config.yaml
norm_eps: 1e-05
positions: "alibi"
qk_norm: false
init_std_down: 0.00483
lr_mult_o: 2.0
lr_head: 0.00341
grad_clip: 0.5
final_lr_fraction: 0.1
dataset: "wikipedia_en"
MLP neurons of a small language model. Each row is named by its layer, matrix (down: output weights) and neuron, and shows model dimensions 629-884. Each number is 128 + 32 x the weight over its row's rms, rounded and kept within 0 to 255. Numbers have three digits each. A neuron's up and down rows have the sign that makes its largest values positive.
A block is one neuron, or neurons of one layer that tend to fire together. After each block is what it responds to, as a language model described it from the Wikipedia text at the highest values.

L4.down355:134200117147168168044103127156117148089073130125153186111133183136118129144129118147119161076137116135080117161150125114144115119126149089115134115118172194145129200129192093155064119077130113047159179146093137149065126100168138185136111117119166170116090141130114130145085141153126059130153096158120141167127105104124103173165168174067158134115081073165134137129108191150127112145077142102156136216142122068106130116141085135111054160149128131174141091170222060051127118122160103099109103135140107097160111127156089131170168138165102097150089154109144152111097109110147115110163117093152197137132082095079096149155127165152118150115120121099093153111183202088090125150132115147111141084148080066128139138078150108111119133115152130190123112137123155120092114120202191
L4.down650:161101151179071074121128142136125121132193130121147216113159156091118148108115171146128130138188129088124217130062173144212108051088157151136153131173117047139167112159132057070094164110093098077158138149112161068164105134154105108062157106133123080129026076138144100140184103170140160210146134139132097105166113106076199116144129139157122106084129070167180169178129136080132136126175133174113176140096158134114105130051129122160152199146171101148120129139168106161129116104117115142172147165131092129139139083157113168184151112111161100109133144154159109100171156126120147169174121075067115122131163104120105149152127127125126167066115124150137163087123165125107113125172118103117169121127102132122125095175112129102098156157164179129146201123158118174124164144159108
L4.down1060:087117126144162102124136148194098082087148139157150101142147119093125165151146127094118144121178180124059146104168148153071138125166131154127120156157134132198082149160192137104096131183135107093105133232129155130108186141155089109109118134148179159133203135150135166145124161159103121100149124124136105111112154124173117130071069146097126107148073119149142146156112087137128099107120098129091114134124143097191139169083090162187096212134091073117190184083168085107158115151119126148130070082099188092177155065147110099151090144093078133084164131086152127102133054126172109163080093148084180133155101155152167133131050112137124101164128149110095124156073110128099165133078130120100157133133137105100129116124104132130135134148136123154050100015136120102114151081179147
L4.down1228:080195131164098167117097181160095134183162109145142122141118053093145134112102123109109139119120166151113121028159116125110132153094108055121153118147127091071120155116100106083099202153154168192076146131149176155133158162149114105134141077106156151088140131083139133156112127128139133092097140132088129181136129127183094047121125137178162131086102161175083120080084142083089117157113119150143161062132160158127052117088098123091100084103146091204178165106139156127116123108081124148116134128087147148088107142230165017180085101105132140154153164122169153153114120196141140094089162120142129123129132143118128104087148105140123115134146114092160118105132165119108165151091092109105107110191104132132207191115115113141077144113118114139154079139132097181116144130078124
L4.down1362:056201085095103206196094135164128103132094165058131103115106115116155115095175122118115130131107123147210174166154123108130133156162153161125133129114165107121097189183107135137150158171128128149114142166160133141153143114126151124109093158143136174117186138092158108121159174086191119101086069143156169144127141083147109166159092118119118102159168169138100174121073153080115121128142166145091085121127129141108150130148139090113136166152102131092055132114148165102200172160148116118192088148121171095166133167138137157124158081107175070122158134148148156142108101115084091141115130099137141127144127150128105131146147116127142150156139105139100115136101122133101159113151153073146184110095057122107126100152067092032105185074110096126133137090171093094113145168093129
L4.down1394:138182125102144084161105109117145098159104153137124102170086145166124153151143100116089150147046180114084164064116072077158126050133115104133124160161130143153158205158151174100117162115104108106062098111079081101135071175129097059154149117121171139077094122100129129136154097140116035082135123153192158123162105120096145104143102150115073112128108129140114156109049132139136059098144140114089120113034107117102132167184109118114126140147164130141100085202062095107121078126168128110150080045190102093127101133130112201109133144117115139097139172165127110167144139111139155142074140087117144138130121112154109124124124087130089133153118201146180103113102103116098132125100117129152138076173153131114173102169129104045152109144150130114151122097147193151138110114074143
L4.down2134:118158163173142153108179110134079112119105206178178167097181140114088067112112137091127120125131104167101143094093139138102166063175205131163102162117118119162167156064107123165150112153135080195183170118121177038108122119167138145122106112161143164144116082092112069151139144142056133142125142132122125068109134157163110122115099161146077126126176189171150139098099181146126187064067122126143110121094122149122145099107108120118092132189140098089132119152135079171063131124161165106178132100084078130119149121077144166143156114104118115114067066105050092129189114109170100151094150134112071105153165109168145153184149129119158138158163159120114083137127139123094145093154127104163113071135105097144126162139077100158171188161107113056117157213098162118135109082155091
L4.down2302:156094144103124102072109134130126110173186166169186079084098077152120151126131100126124136151139115111111159106115070115151130146170097158087118071066149094111135139119095142136145166100087142150149082120112153119113128076149123141105152129121119132120104147144125130135112145138105111157083101135153101138129070167091122129094126139099135164170136137116070054165098094134107140073127109166098200106126171097129085153064106098129154128096138118129146115159134137122127166143101081117163090135125169141113142088156105159149138138093081137111136106136140098109142137161169152188161095119148161126075182086184075114079093123087092113104118118150120145143126139171122193120128153133150149142134122110103146164070153160093142185109115138124161154104149124208063175058169119
Description: Mid-word name fragments

L6.down947:076170195097101157145158139101183157092166172155112077100124125144151146158124162139166128075181064151136121139144184169106124117119105157154129084131159095088136177170150122141175142154133147130127132123126131114156151134145141089181122123127113127113116129084064125204134092153103117103124068132121142152132138156097062096110066153086167116165150191155091148166093102137104102133052123136132080102215136092180138152133150106126145142143124171114131145231087150024131157136073115128123057110129116089182096108125100148144125151148075132132107133126142080171128167137126189120126107144111079130133102109231082181128171135159117172113098127152114141135158152135164140130107132145183145115089151143117123147110132130167208158164128085124084142152141143116117105100091150
Description: Word-initial "re" prefix

L4.down258:138157159168159143132193075130100137175147090125163179083159104119094150176079114135097097139138146098111112146157189079093119124095113153089156180098162132165105123145178096148103125150128177130128113166150141111125080141125156051115095089099161133158176125097090165126119104167172159135124097160128145134146145126093097104120148170158118164066130114069093150187067156099158133123136114155114106115162122119140074160193171157130166072098132208126126102129128122149104125079038120088102170146079162136119120052114139085144137148151116124158119046155125138094104129126110133085078138083119187151102133155095130101106097151102152121143168150150065206093122116139144098100158182168186094113141130145094090119144097178103163133169135087140110173103098081081179151172147160
L4.down385:114101094157172112102116188129117113119129145038105135096117118142133118086093132127160137126078133103146103114147156120158157161106117092113081084111047137095115141101096112194128126148140163155116155139103129164054097164092161136090142107163097104137126122220084159112143098063146063156156173117090058115128089155149164136111134117185126143143159152114091123131107145048049066120084120155135104115110111117130178095117091141118125140136173139136097100142139153048092163173128156139098126065106073123113152125112094088115194122112107151115112156177105136102137145120124111154128125179134157099131143128117158101087143107145130145178120133142171104113120094149107158109081125181120110136178107152154162135135171160136145171174134103135106181197122159084127084155138113
L4.down667:110137088130095135103126158070142109051114132140116098178120124109118145144133104118068141113108136127111152130133139141209134170197120087099150151141174106131156174103143174106085131149089079127126094093107146077132122176115167111102103139145143135108137082192158100088140096128140166115128138122160144115112091118172112125137077083174173133112133153089174126140157146145175151118103155142123160186079168166066153086201101109149157120140149152105149029115191151112188133126137137138122144057149167162100155132105100178113101146164145156180176127097085091166106178144156108168172107088164159126144031168142114124136093167139055117086130103123154098163103130129135107154119118187104106101147184175093159105099130155063152145085159185094182142165145132182117182102142144
L4.down784:129150049158096124153118182109083146180118096119137132151135096048040153108113082108159116132151152121182107177209191186138129090127116136106096173133145171181123148165048088182120174110122138110090154141130096132105125110149119138105112124152134094125177172169093057062154121098121126146140126088114118132086118142166038185138132058190107160094111096134118145114126123124129137156153179078147192115158141128119097135123140086108128109075125142147129136093129174098158163116168153124150175169141070141123066136179116115145105132096193113100130114111130116084111163165137161091049161170186138178089128118096126133114142124134112100102183092202158169088063151101106101078128136147099132140102189107171124110145148142176138134116103121144134142112164175120123120130109102
L4.down993:145029036118139117116137103117144146124106101146133174140177144076177111113127127153089161128077147170079151155149134159090096082085100128147138098090118119120106137108115140115100149119097150109137135206148124048161051144171137167100118148132123145162127140131109103137195137168076121068097126067115116125124105126124113121125092125099157119128169148204188120181093104134145132143135052118106156124106105102126129095130140120051102163170171098069066112159139097111065154098109137138118125102111171105171148037162107119141125139116167081120123103171164119166107121128147096164196112104142132145091102141129142165108146140113147122115132110092085112107148140070104143128193145180120096111078119123124152200181156138167123143138147071115143198112118160174079133160093115
L4.down1929:142078124166152084116099179175147157057112164172154147189148147143148137158181082093165111156131080102062152152124095162105105131120159087104117125103195122148110127083093161152141096064084095146094153145150099154139101141202129220076135168104136131150153094102105126091088117163127142139174105097126142122090127140096095090106097118080161123158138136140121163175153175171133072120127110128158114106203116130098115147134110170181121172097074130081117116079144059087097094140153185109146129115164069089118145066118123122091150152084145121147159112106156123170134150125101094135167160111118155073114132188161129156132145086161142152113145128139187150076119082096141130098176146175109225124112140162128149087124136152144111157053133174143156137161137091145160136133119069
L4.down2075:184183105109060122132109106074131156140213122145184161135067132161095057087128160120122154142098103105046122105140179148176137140089185118158181103168113163167142093065121102168130122098138102163113172135176110061218141096154104149097146144151198128126120102118165169099072133112094155123133078136127146074060134089105087143120150131160056161092168169129136123118165097199163134108117144143100149093209085147123184152093114146128140146114134079124082110091121077189167182152149168080186172133112137149118087106105098130151139090163083081153073120103120124094100093142189152176107105087137114132184167136094115134127149122116113157118135128126089150107119140101125136114138046115136194153163129128159177096137116171155133076125126126116153164130117176119122196082136110
L4.down2482:106096175137165145062063142095097178126144145137164116132112124168126149109169087099125109174104088130109170096135146109155196110121076145131170096146151074116091084109084139190198147083162157074095122118119102108143089137122153099055110087110172137136133134123158186165093062161110160133147118122068068124113138148095140163110073152183145145120153128110137189126115108137107167089137133106138085102129135122120131189153129125142080167111131141172145184136111057091154162121128184105135146086104184133156132185106110097126197142146140116120122180127154110098147069142042137107158120119155181106106180109141139109170101149132148138159124098155120162182163125097174159125121139174204114148143080077147072216163101116198114043150117099123195126148111154141098151129140102
Description: Mid-word name fragments

L4.down6:121156113136126156079152126191107098117102141115103174086085174186131158133127087155164173137193157165089140125158201097133128119122153109153120134140148118105136179127116121093132175134154139093105105123138129089125117122169155143165100116059104157096132088168165084140118126159113187158162135109134066166141133137097126128127117138113185108084166095103099120171073111093091142129101149130122164117181133104099131128121088145130157165138154166129123140073135149138143124146189136098064146110094094154099139081159152127102153093153148197133118072138167104119088057089119161082120204118063055137199167133123135179145109145146139155146147158109095137106151120100143154141151088141147159135048151167119113095076136149146211069143116167134083165130151074152080142131156098
L4.down522:159182125175170098177149099140113144184098110165126119162176137096074113143097097172165146120143111248033106077096084060142129171156092187140080120120141118173077144113178112123116091203095168113135154122129133078168150105113131130087118130160031188081135079180122144081140173162166078200109092098115120141149111063140147102151126061152173105115116114109137122135137167137144131180133153120097124096109143125119180108159119117105092136122142143098140132122105108030129134077158166126098099162141118153180132157198105102149131143078133151083138125170098069157141128091139152091120135132107083113127172106107087111125113113194115104130161169101130159063084133148098112157093093115121094086148153196146101105117171034107146108154230126093144138190167083130091190204147114
L4.down1247:109034142112147158105115101174130147114108091142100105090084181107092118151179100155208110148166107124053138201146062174164130186118159101159118114165091101074134131151111131105082190157125082147121142217117115160132152072097152105156099102113152104121154106132074153095056136153198157186099183089083135145140157151121101074117158180121159147139107126053120106131142186175184121185133087131146111151124071144128193151097135180158130167122164073162113166077069142094108150157149092157063134148128152090082118126136130084122131093101138146083162099157128097150154115119172179130071129130115082123102177186132132174149141169117167120155104093147169132124152050146085132118135173091170132150154171094170106142078132082155122093192201148106136066129157127099145127139087148
L4.down1376:198122175136085143137155095145136094104101121172181171198165146122127196132105089135171133098136095138123094124166118104106124157121144115126167078152146081100140125100091124128102185137121160133139111082097105128181097154159133107121057138074143135168140094124129144111160117126139161127107093184110098156114109156065103095157139104107075150167117134142170125162179110126077146087101082157105131154108070185104171170118167179156127136122124177075132146106179161134123093091140099155132154132178155099104159164099156168145078115065126147166094141163147174179135133207061146161082087123107158137092129116138102110091114108088163095140179127108086181117108133082127152130115124120146107149116141139116151060163130069124123139120108101098183156102120074143150187138136071
L4.down1405:160067123159120152122165136153127173104174102087119174154128133100134139159143127125096140193110137069006128109090044129159171124141121162097144079153129120089102180067129054120218107071112121089074141086112116149141121141128148097113119117105093111131134134147144142152112149147154091192077101105079108102120156152169157173147242106114130141149126126123145082120148165093166149129178154101051094108113085151072138095065195120176187151138148106108115109082136120115151148192123130055197152170102092129167095167138161105119116142211145130110108157120163131128137140079147108093149163106127079171198139066155114139192129135155088119180124099102130104133118148125131069091126173116143106177139156120100100149153102100136161112177135159163149130090123106147170201121165128
L4.down1621:107115114145161154098102107119133160122104162103153149107110082205108102103058106148113165179152121121039094166081120150145124144171131158104110152163142095105132102090098170109150089169150058105107125187187125126177099128111142132121074133084134135113127140135180166107088108141105106114105138110150107127136125158159161177141144157142141174092178124140163126127150125143164108111131087158161120104198125091131142112118111137109072145149098105107188139105128156143121130068064128156070120108089101158156153184116093094102115089132152135103031107158126129162149045106110155158116119112065119155133095127144103122169145137107137132144143174124151135147181110152153121052056181216107119122157124151118078100151186136161127135156194126149075152110151136131196103108142124
L4.down2423:167068123147098138102141153127103095137170114100106100107169167131157162105110110150144098129120115139000157105163130149107128139118133136144223101184083124093164171108108117121147132120143140090150125109142146115163157126072160132126081116121082130082070167094101162101088196122128112136136096123161083173151190126094138154058117115137145147109100144169117158162086117146118091135100176105123105173161138112115146128141183139134072227193164127070109147070121115095180194116156118202164164159170104102055122110181139144154144150144121182129154117170155100166134155104135156134041103104054138195181113110093139109102134097083140110189119115130125109158178084139172135126178112122208130142163159130181116084171093079129149167109145158157148136133140171124129108036165155
L4.down2444:116160096115111125198082184164143151114084108125056106107134157149121110143119121112146124095151155073097091105136143148150100146144113171181093104125218081140111117123081177119154085137128184128143148106135136202148205092065122125106107094186165161119141106103160213107127136149135113175110127136132121122080136137095075137134087090105086145054190059118159105156122175143125133144120176130136144111147097136112148117136144106158149129176076065122135123115112173172131127083128140177114110105106148161143081147128113102189121137158154121121146101200095143181080158112117103126130109091133092081174170120151148142108078071117085150135152244164127117108128162120151102087110028146174132153122144142127144121090134097155170104102107156189058128080132053095104157109154093
Description: Opening quotation marks

L3.down119:112116156234184168060097140147157157122151101136087130119131156143094161181115093081139140141139146145044127127164115143165143127038159100128130218153169144135126181129122105149194131114089097155115132241159097116112144158152150137110200147098125122124124159081121104181060201150158138079180099140128087162160121120156122171160157158122124137113073156078138190128150146129114126103132138088090090156146113156098115101128121162159136084092096127120131164100170174109105097138139128053095123147157133149130108152133077055196137105154167154142119134149119153154134164083099179149120183154106127102156074132118183133162160168105116104109181127164124126174104124137149132098113134124119141093185141217149155147112130164109126148098142108121139090088134134167178122151050106
L3.down292:149109120090186087106175160160122123146110120110140103137089141129124105176124093163113106103106132106150114127079122122098169107131120058144115113062160163147099138151137170108142206131186123133103103163112127127141101095112164086120137096102106095154127128136141187121131147142126097121114110163123141097120170103145079096174134140131170161128115189124120158120123116067167121111071100172109129100137102149040150130119130126083094096107104122136136133112139162163073139163171082128055160160190079152107184084107126118120139149156151175148121071134114142170159108119123174184133125212156136121184177133143089062138134094111146156136183158164105097197161081187140166106155081106090195163124159175125098166115116153101123150088096141127090172111169165178166185143119136
L3.down301:096164123114073111157105113115139099092158188163107124133137184116100138113100137157118156139131161168159113152124154131168051153179175084105159095147153133112196097191101101193106117101198136130057159088130100155138080136126130063140126111130142139159128117110144104163159159119164156169152131172092143131136170135079169153144145135131159128153128158128109204069136143114174096131090080185128132116139104130133128132147080093149136160104155145122072125118135095147136110107096135121190192139087161070136135083111174142127127092150162092107193118145118156109097144182149099121120089190101143129171132114117159102075182118099132134170167140130125124152147113182123150173139109078072106088161129134054086101197117125150085118112067093117115106124142142141122130098067161
L3.down658:136157074110121136160109123067119111123113137180158130129116115163171133120113121148124156072127183136079096157111130127173121104097108102193193129108145069139134182085137164101144142146200126142055135038149141154105128112070118098175175149130144104118085141139185119107100103146082094183086099126112090128090122098112137116079106156062110146071170148048102123094162105096162165080120136145122116144121166087121115178156140158142147165082091142116122087077168160142133092099196147133157117176105134113090160102128180113135115061194182124111159179167119110114133094151186121091147119177171087062113104084118102105132111133095114117118141058100152115138141120124123062184126127133157096146144149119078089156145127097162133158148146152098126128149136120155092142153080088
L3.down815:099155131107116193112120068130188143139122142128197113130083077115139096133155146152144185080091158093151098133102164129131134099155089128201151172126108138087184170141079190132087100140087132104103110123148166132140111078085137170162073156084156150195087172144139175153146151171088135133139162106113146054146119164116152150154154114158146091169114111079064135045128129101113099094143121084130121147131127154076148167109142146138160146148159140150168140089125117046129143127092097122123089090083101113050099098111128120137124163157135113121084167160077121138147108136141135160143124130136181086142163100151152169116142149150103128155133098083098092162128096164089137151127119110124080164126173135141171112139152126115118096077119138065216162138163135152069189094130116
L3.down1260:122151086101100116211104031124147149143141066111162092085139128080135169148072135132145076089084137106062127090142122091102111134109092148136138157077103141110105100134074158133118178079112118137120122110124105160140144124152128107092104106128158127113049129159137151091119172098145179097106092140112104140122158092128154058133101137111171116168114166081140129139178140157118103086091111127104088135107118094165091123147130088140131095147163068094152098099151097088039135085144083131137165162146163175162061166142144134064119132144087111115136073109176132142232104130171145134127200113104141165200102182186120136169119111091109117150162136151139108141159153137193078150142132120123134183106088127170149094121180056103109124102132134126105082093123106118143208166041126
L3.down1784:154146082157126187117131146140167175090081159134147149146075061152127134071140170148097129127168129148104144100099115130161144156154071069132174126208141118104059137153153147127207070120140106099075145169149160115188105136138150139135099045151144161170113163144148105089129104174151144156134103216127125161138124087159139103107124101146112117183135153139108111154103172103194121075055130117124144118173069114167154120169101103112109132078122090071128167160119082126153083182127151129137128113159123118110097168105137120117078197112102068136103127118147092126174136131140150093135126113202169176159142147156111133072175160130107077098129101114140144103165104158201109140101130117118096131132155086153087131156158089121117095072125148147110041081097135145115162130139143
L3.down2340:151150102135110116103159143131120112163165170072113137126121196177139158125097122137118116147128118153117139120133071159176161181117150152130141146145161121153082184109143095114127118124148128125090187100154152144142148143164129126137191124067093091134145177074084140137084102051162180127111146172146056147139107126149101146112112114217079122138082077139114120186164153161102155120080078100158098128177128126043114158114133055093065122178038159136135150129153073164114071132152119113076132084116141113139147058178113090152190117130136083116111112142143151096110109128103119098103213165116132138179086108114206153160144181131169116107140127158130139196195137130132120140141161110141070153141167228115146132152142145133144084121100129093088114096116162122129215124077183
Description: Early word-piece fragments

L6.down2674:083128102131098166116109126141153131087111139118117119133107097152108161134144180143100091156162132111122157143115138129113140109166092155127020144117126137123106087105159102124120039139067115127111104082118164071066152156157063135192131163071137108143151152153098133156097134111128063161118131129127123165112174146214105135152165132089168136144138082091129150129128150136126132051145169147134086065116079161104132119101151107130110109139153165156131097181163126054096098121096140148129102145082149124166163019134128090113088203105117120096115117153122119107135044154133167111149128103103147152207185130130136115157145124101108145151116168080112150119147129143153096163176134101203103177123092088103110083123128114131138152084131126104129149123120099056102113125165119
Description: No. in track tables

L3.down400:124117099130112150102092138123140089087140154062153119154132155163136129152125106154088132143091120112190161164169133139143085134099118167135186093089099118149136143101128071113147081154104144130151112103114107167168143128114099106042116146138177108146202137120150116162130083098127125176132184107142135141129085166101131140136095088131067126098185090061096132180121138168082092126166114125127125174160183121103153115102129154184202137124142085204073098093134088173175123134104110103146128192098078111118177108111108113164112141112136097077067114155076112100144196134122138121182107088136208126154171162140101124104091151093181105144092135169115181132128132146098149102165091116152127083187176107174180124126107069170097123112123155148153139142167224111112059142117132
L3.down512:170177130161150106150122105161147119093093165165107120076113060129145125169071140119097142065155135166160107182100173141113128119139176117150160127144069115154099179126122141138173104142117128116100156119147189124127106143171106151142145097139134100131097186099147110088087117183147123051153125148158161136088154115073134095112173114106143129117111097105111154136085128097101172142136112137150219158115137125112113118103121140183181139106129096147122099135124147104110199140177162110113135103104126132093085087120162139108122068153124129137149119137134111187149150092116105105143133075161072112135121128117151129110178086067145137131109158170177159103115122078139090090124149126103154201133109153115149111149121097170109148142114118145130129168111133103123130074064145
L3.down1068:077153099089098214168151160077096120136101225063128169073166111129101115122153140144097159107108120061131106148133165132140129105102131155143080144080111109096120102134127133140182119170160110107123106156126159137087152078076186118121114150137137160143121073124174124132182224093137103144116124151133137127164145090131129097128168139166163148114128101054079144109076118123112070174138172166155127155156139134087116142155152091165115153099198161054149051161096072118166126157146116133170077200143121150103091116126124091077091104060086146148080128116157128131169155101169182041120148151115162113088076170105132162195151101137134188149143149144105112123177103139121114114093130144102146100138127104171160180082148138145158165122178073075133132084175166184100124069159059
L3.down1082:205143155133123107160119119185162149168085124190105157104121137162192123096162127224102127107164176156184118138103140141119116177163121124136093087186160130130088132138146142110121191151014120137124155053119176101146068154160114104205138157093107143195080076145178136113131099140112140055180189153105121114149120117133164115153129165098085176108126105128122145106116081066114109123141195023094096088172142126178131141122157102178158131050104199083157122222132136096134145126126122114102117146085140134067137086194116116186145116136097116104123069129170108141150134110113166116131087156102137107121148148159134088166179104093129139205095167122140145143123092145143099160125111107125075074070076105052083109104101123102138112141142120094111160142141125094135159145125163
L3.down1646:158132121100158179109128101126125143160171190123124102122148121117175171093160115096106115067130094165136117118096091143133134072107085153165122112161132100130061159177159129154100156132183068102183183065144158152146155084163123173091137130059174126144113156097181124079114164125168172131168093109184196176139130114150135140117074106080092138173145075113164092144141146094114110124177133094090110097097184122126201124162132139060075116172114143181125194102195130205166150141088116110112128117067149113092082093177136166157095175025097157118135152062122141135132094075122127103055149114145100131185200167157091122126177153098146084139087129171072083153136172202111115106174157125152071120086105099131178180139092141098137146143160153129106136074094108135119120073112091
L3.down2081:135186086152154122130137106107142224093142116152147138068124144110171128094118107133133146134132191197129138138165095080143181103147152109139154063086141125116068130139137161196171150092165086100175138089096161120160131148156145108114061130078142143111142161111115102161140117098162141166123076118127093147082118082135077152137120105157121174103180159118153089074098204116195145200139163121163118097180121099119154160166131119111182105147176112115118180038083109132161122141101189095185125133078130200144125119127121084050158126179064156205159104158104095125125173171145157147121111078081166129173150090119130099063111133133126105150152195131224127174140144116138154149077123165135073164090135081120138084155154129204126147119131124110158150131121111159129149140160120
L3.down2222:167146136148138149123081159130121152125150181150173112101122073142083132126161136094103158137105176106148126180143114152129154105121113145133144100137095131179086176102175140096090127181127127140123135071121185122161106147163076082152082121085127159113157104087127178144124141109135097113102159139112150104121079112123176107129081130150141109111137124080157114136152085124147118156114145141151084083128129182060192196144121075158180196179168151131085104143148158149132167139162122138114123108107245137112147105114075179116097139067108149142166120127158115141097120150100203166145106173149142139145113119094109156080115124142215150101107176150144123203123109197110156104129116134182110110118152154122148052099106130119114128146129161119135090131141086170132173111100101
L3.down2389:132135161175117142096096136108163147127100163128125109083132096157143182145147118181120125180129102107095123131170103123153172127096120091142171140151184114124106131199108116100143114105115093128053154158131096156144125110150143179100158144163127084133112151136091118137068148131090082109137065129101124129178095062158089138112120163078217119171108110136136231107174124107129092155120100096133066140219112112141067132141159065145123118147129153075110133126083131167169122132140183202089086098141137190087161100122095104099097129082172143130080174145054152128140144184126131109132106194089154071123070083137190085156154160139080154149111147094116147127072159157113079166119145097106176121152089142154127153167123108084159135084076118141133145145181123169102185164167040
Description: Mid-word fragment tokens

L3.down445:118121152108112116053137136153087130154076188135181145165080204110148125122178156166162127121092132149202111110066109113195087150016123141133099145113150112102154155123099141142153094106095059123133101149137113172081114133092116048150116107143157141186088144093132157107157167099189182123152120089146125134085128133117178173145151133122136119143159111103095159126121149144209117148115155134158109091071139122105056099186101157091107122175126093126131106125119161129117170129141152143065088119084111127126138148130159143119121128137139134179177184149089138130147155096113130021077155080073142096117159125088160153125125158162054140113117114189112104209233093166115094162080179175130149146122114144155132095083119116056140121126150115145093143136165163098111098131178139
L3.down566:143110081132156149128135166174081105061111114113134195055174152134161126152123123160120155101114134158116147140109152137158109134133156129156125044126159120082138167181129078159112055160192171065134066141134122142098187130069091098083090117130131128173204148120172158168106105117125130138103035131148087149092169102123107155181149175143149132091105105155127070105131121169101129156159194111149058104099094147143179138085147112132112164128182130154134103124136167091128151113121144154126064156088138120141097141167149183165159084145094101092154138169108139126117106168169137128125122130127109141128130099158152186119105180132075126103177155156139152134089143083120167175091148139164116112168122115153111132158121063127144175131169177119129117103129060142139197065166127
L3.down581:127157107107152106102159162129134140129148139116133135152155124110165063147134113190098170138121071106062185065143145123102101102110157147165126116140145131088117108101115145178089181080160141153157097161154129213145107167147157134104105092118087100154133155141135154074130122127100116160125113107193121167134150108130107094134151070100104173104154138080108164162121135177116100127117146093137074136157127144085117121069174181141156102091159091162084146126124146046193138180124082139209126060145117162119128102147121135161124109091083086174118093201128140135066071067161129126106145125135134127181139123130128101129133161136198130104157120140162106143152137111121158121140074152080093108110155173119062121140078170125170144182114178117175158154117116077138158103167072
L3.down653:110154120149104133138097118118146112125085146096158110130096165155079177168144077207174104119116137162066161121138103163041100170175147098148056114048144149137163162170109121162117084171107146161152142168098122098084094152133154131126128123193139116130127128144135075148127187176166180118107113120145160105112090133129161134112115133069085124139101155150136182128199169160156093133137077144100158151090154129108104191126100132139182098124127119055093082151134107004145185175113142081175108101099149120133192069115139183114124149123166126214151162153118097098121123188167172149173090136149107170185166101164125115150138159127164124140164147095091136126175083097110144121125123123106152157121140107131174087082143094103149083104146141124117154081127086126086109197120103
L3.down1551:139132136125124143115121183107092122162019186102164137155104169087131126082105107101187134122060121140157187133108147167170196196141193149110075119145138129128185161148201117110146162101120133087112097131190081106107112057157118083099130127060084147089148101142176189161142187146148133081128106116130119150155092085110122149004076161128190097177115082131075152179044122147120104154077149149089145133143132175131145123141163133062123181085112098134140181096128147135137125131120165115162107163169155147149121112104132186113042125130159157166190143109095180113153190161145128080140120112172109059108128161150162136147084160171116073142149136135175089106158082132114120136177141120140182082171134095110147163185148154120124176132128135122159110169135189151128066157183140
L3.down1607:114157183137137099130147125148156173089142127141132083110075098192123184168121129250099146104103151231098084147110116086158127159163136116147138146140108100176120161148135117129206144140158032127145119134105077126120102134156090123153125178090109124179135195119172178121130111110097156141057107137160121094133166151148127164104075181087067107134107135077142149084147120142138147074054114142145145088065082128126085115112136161072169087102155144083139093125144106137058156088131135080130104102143122162120152099111140163100167113146125135170141122074147112161128139150123140085081096045146121198177118176107152084128170137164123117085110170135135162173130141136176105123115157149104136133103099135154136108147135071168184200155092140100112115120136149127135115074104172
L3.down2495:147226149123146129148094088095134129143100124115136159104131144144128092103129112117137172104153081207081095052120091134108094163123089207110132091120151159194160106140116146097132118178130125135139182137135100142175095142152125112109139111183117143142168109130079138103152130164104142087093142095141105092108101109108129106072125168078179209131098138114140156126163078168146133134108164180140134092106143150147083074145160175145160144135143080141213142106110172132113199160121135173087118102130148101109128151085127155112134130124152123105111130102098081090186110198103115163126076164062093177121128163165127132076135138101132131151128125130165145111106095100147150150136096119086119139084149136142087101117158109127093138156072065128144132143123184112141092150081078
L3.down2545:095128106103099176082140147087174101078170119122130162101133108162148094163127099167109072086102077126118133061134096207130103174190162150188145123102159101152179169119183147109144103070100115131089139137153147167103115101087120145148144113131197087117150116093123112118048140128172167146104179136057171189116091131171100149083106116078149154118131161083226163106123177109125118098154140145096122144100091118101138086113116144087142153090165104156095109141117115160167150168085138157137065167085156161120198155102132158150154125141155114133120117138183145169157147195136106088158136140138061105082127099161161120116145104130113199152044076170125098155164157169183110167094140102161103152178119141143145130111173206111157150101128046137101104136098119042183161124155155
Description: Re- prefix and title quotes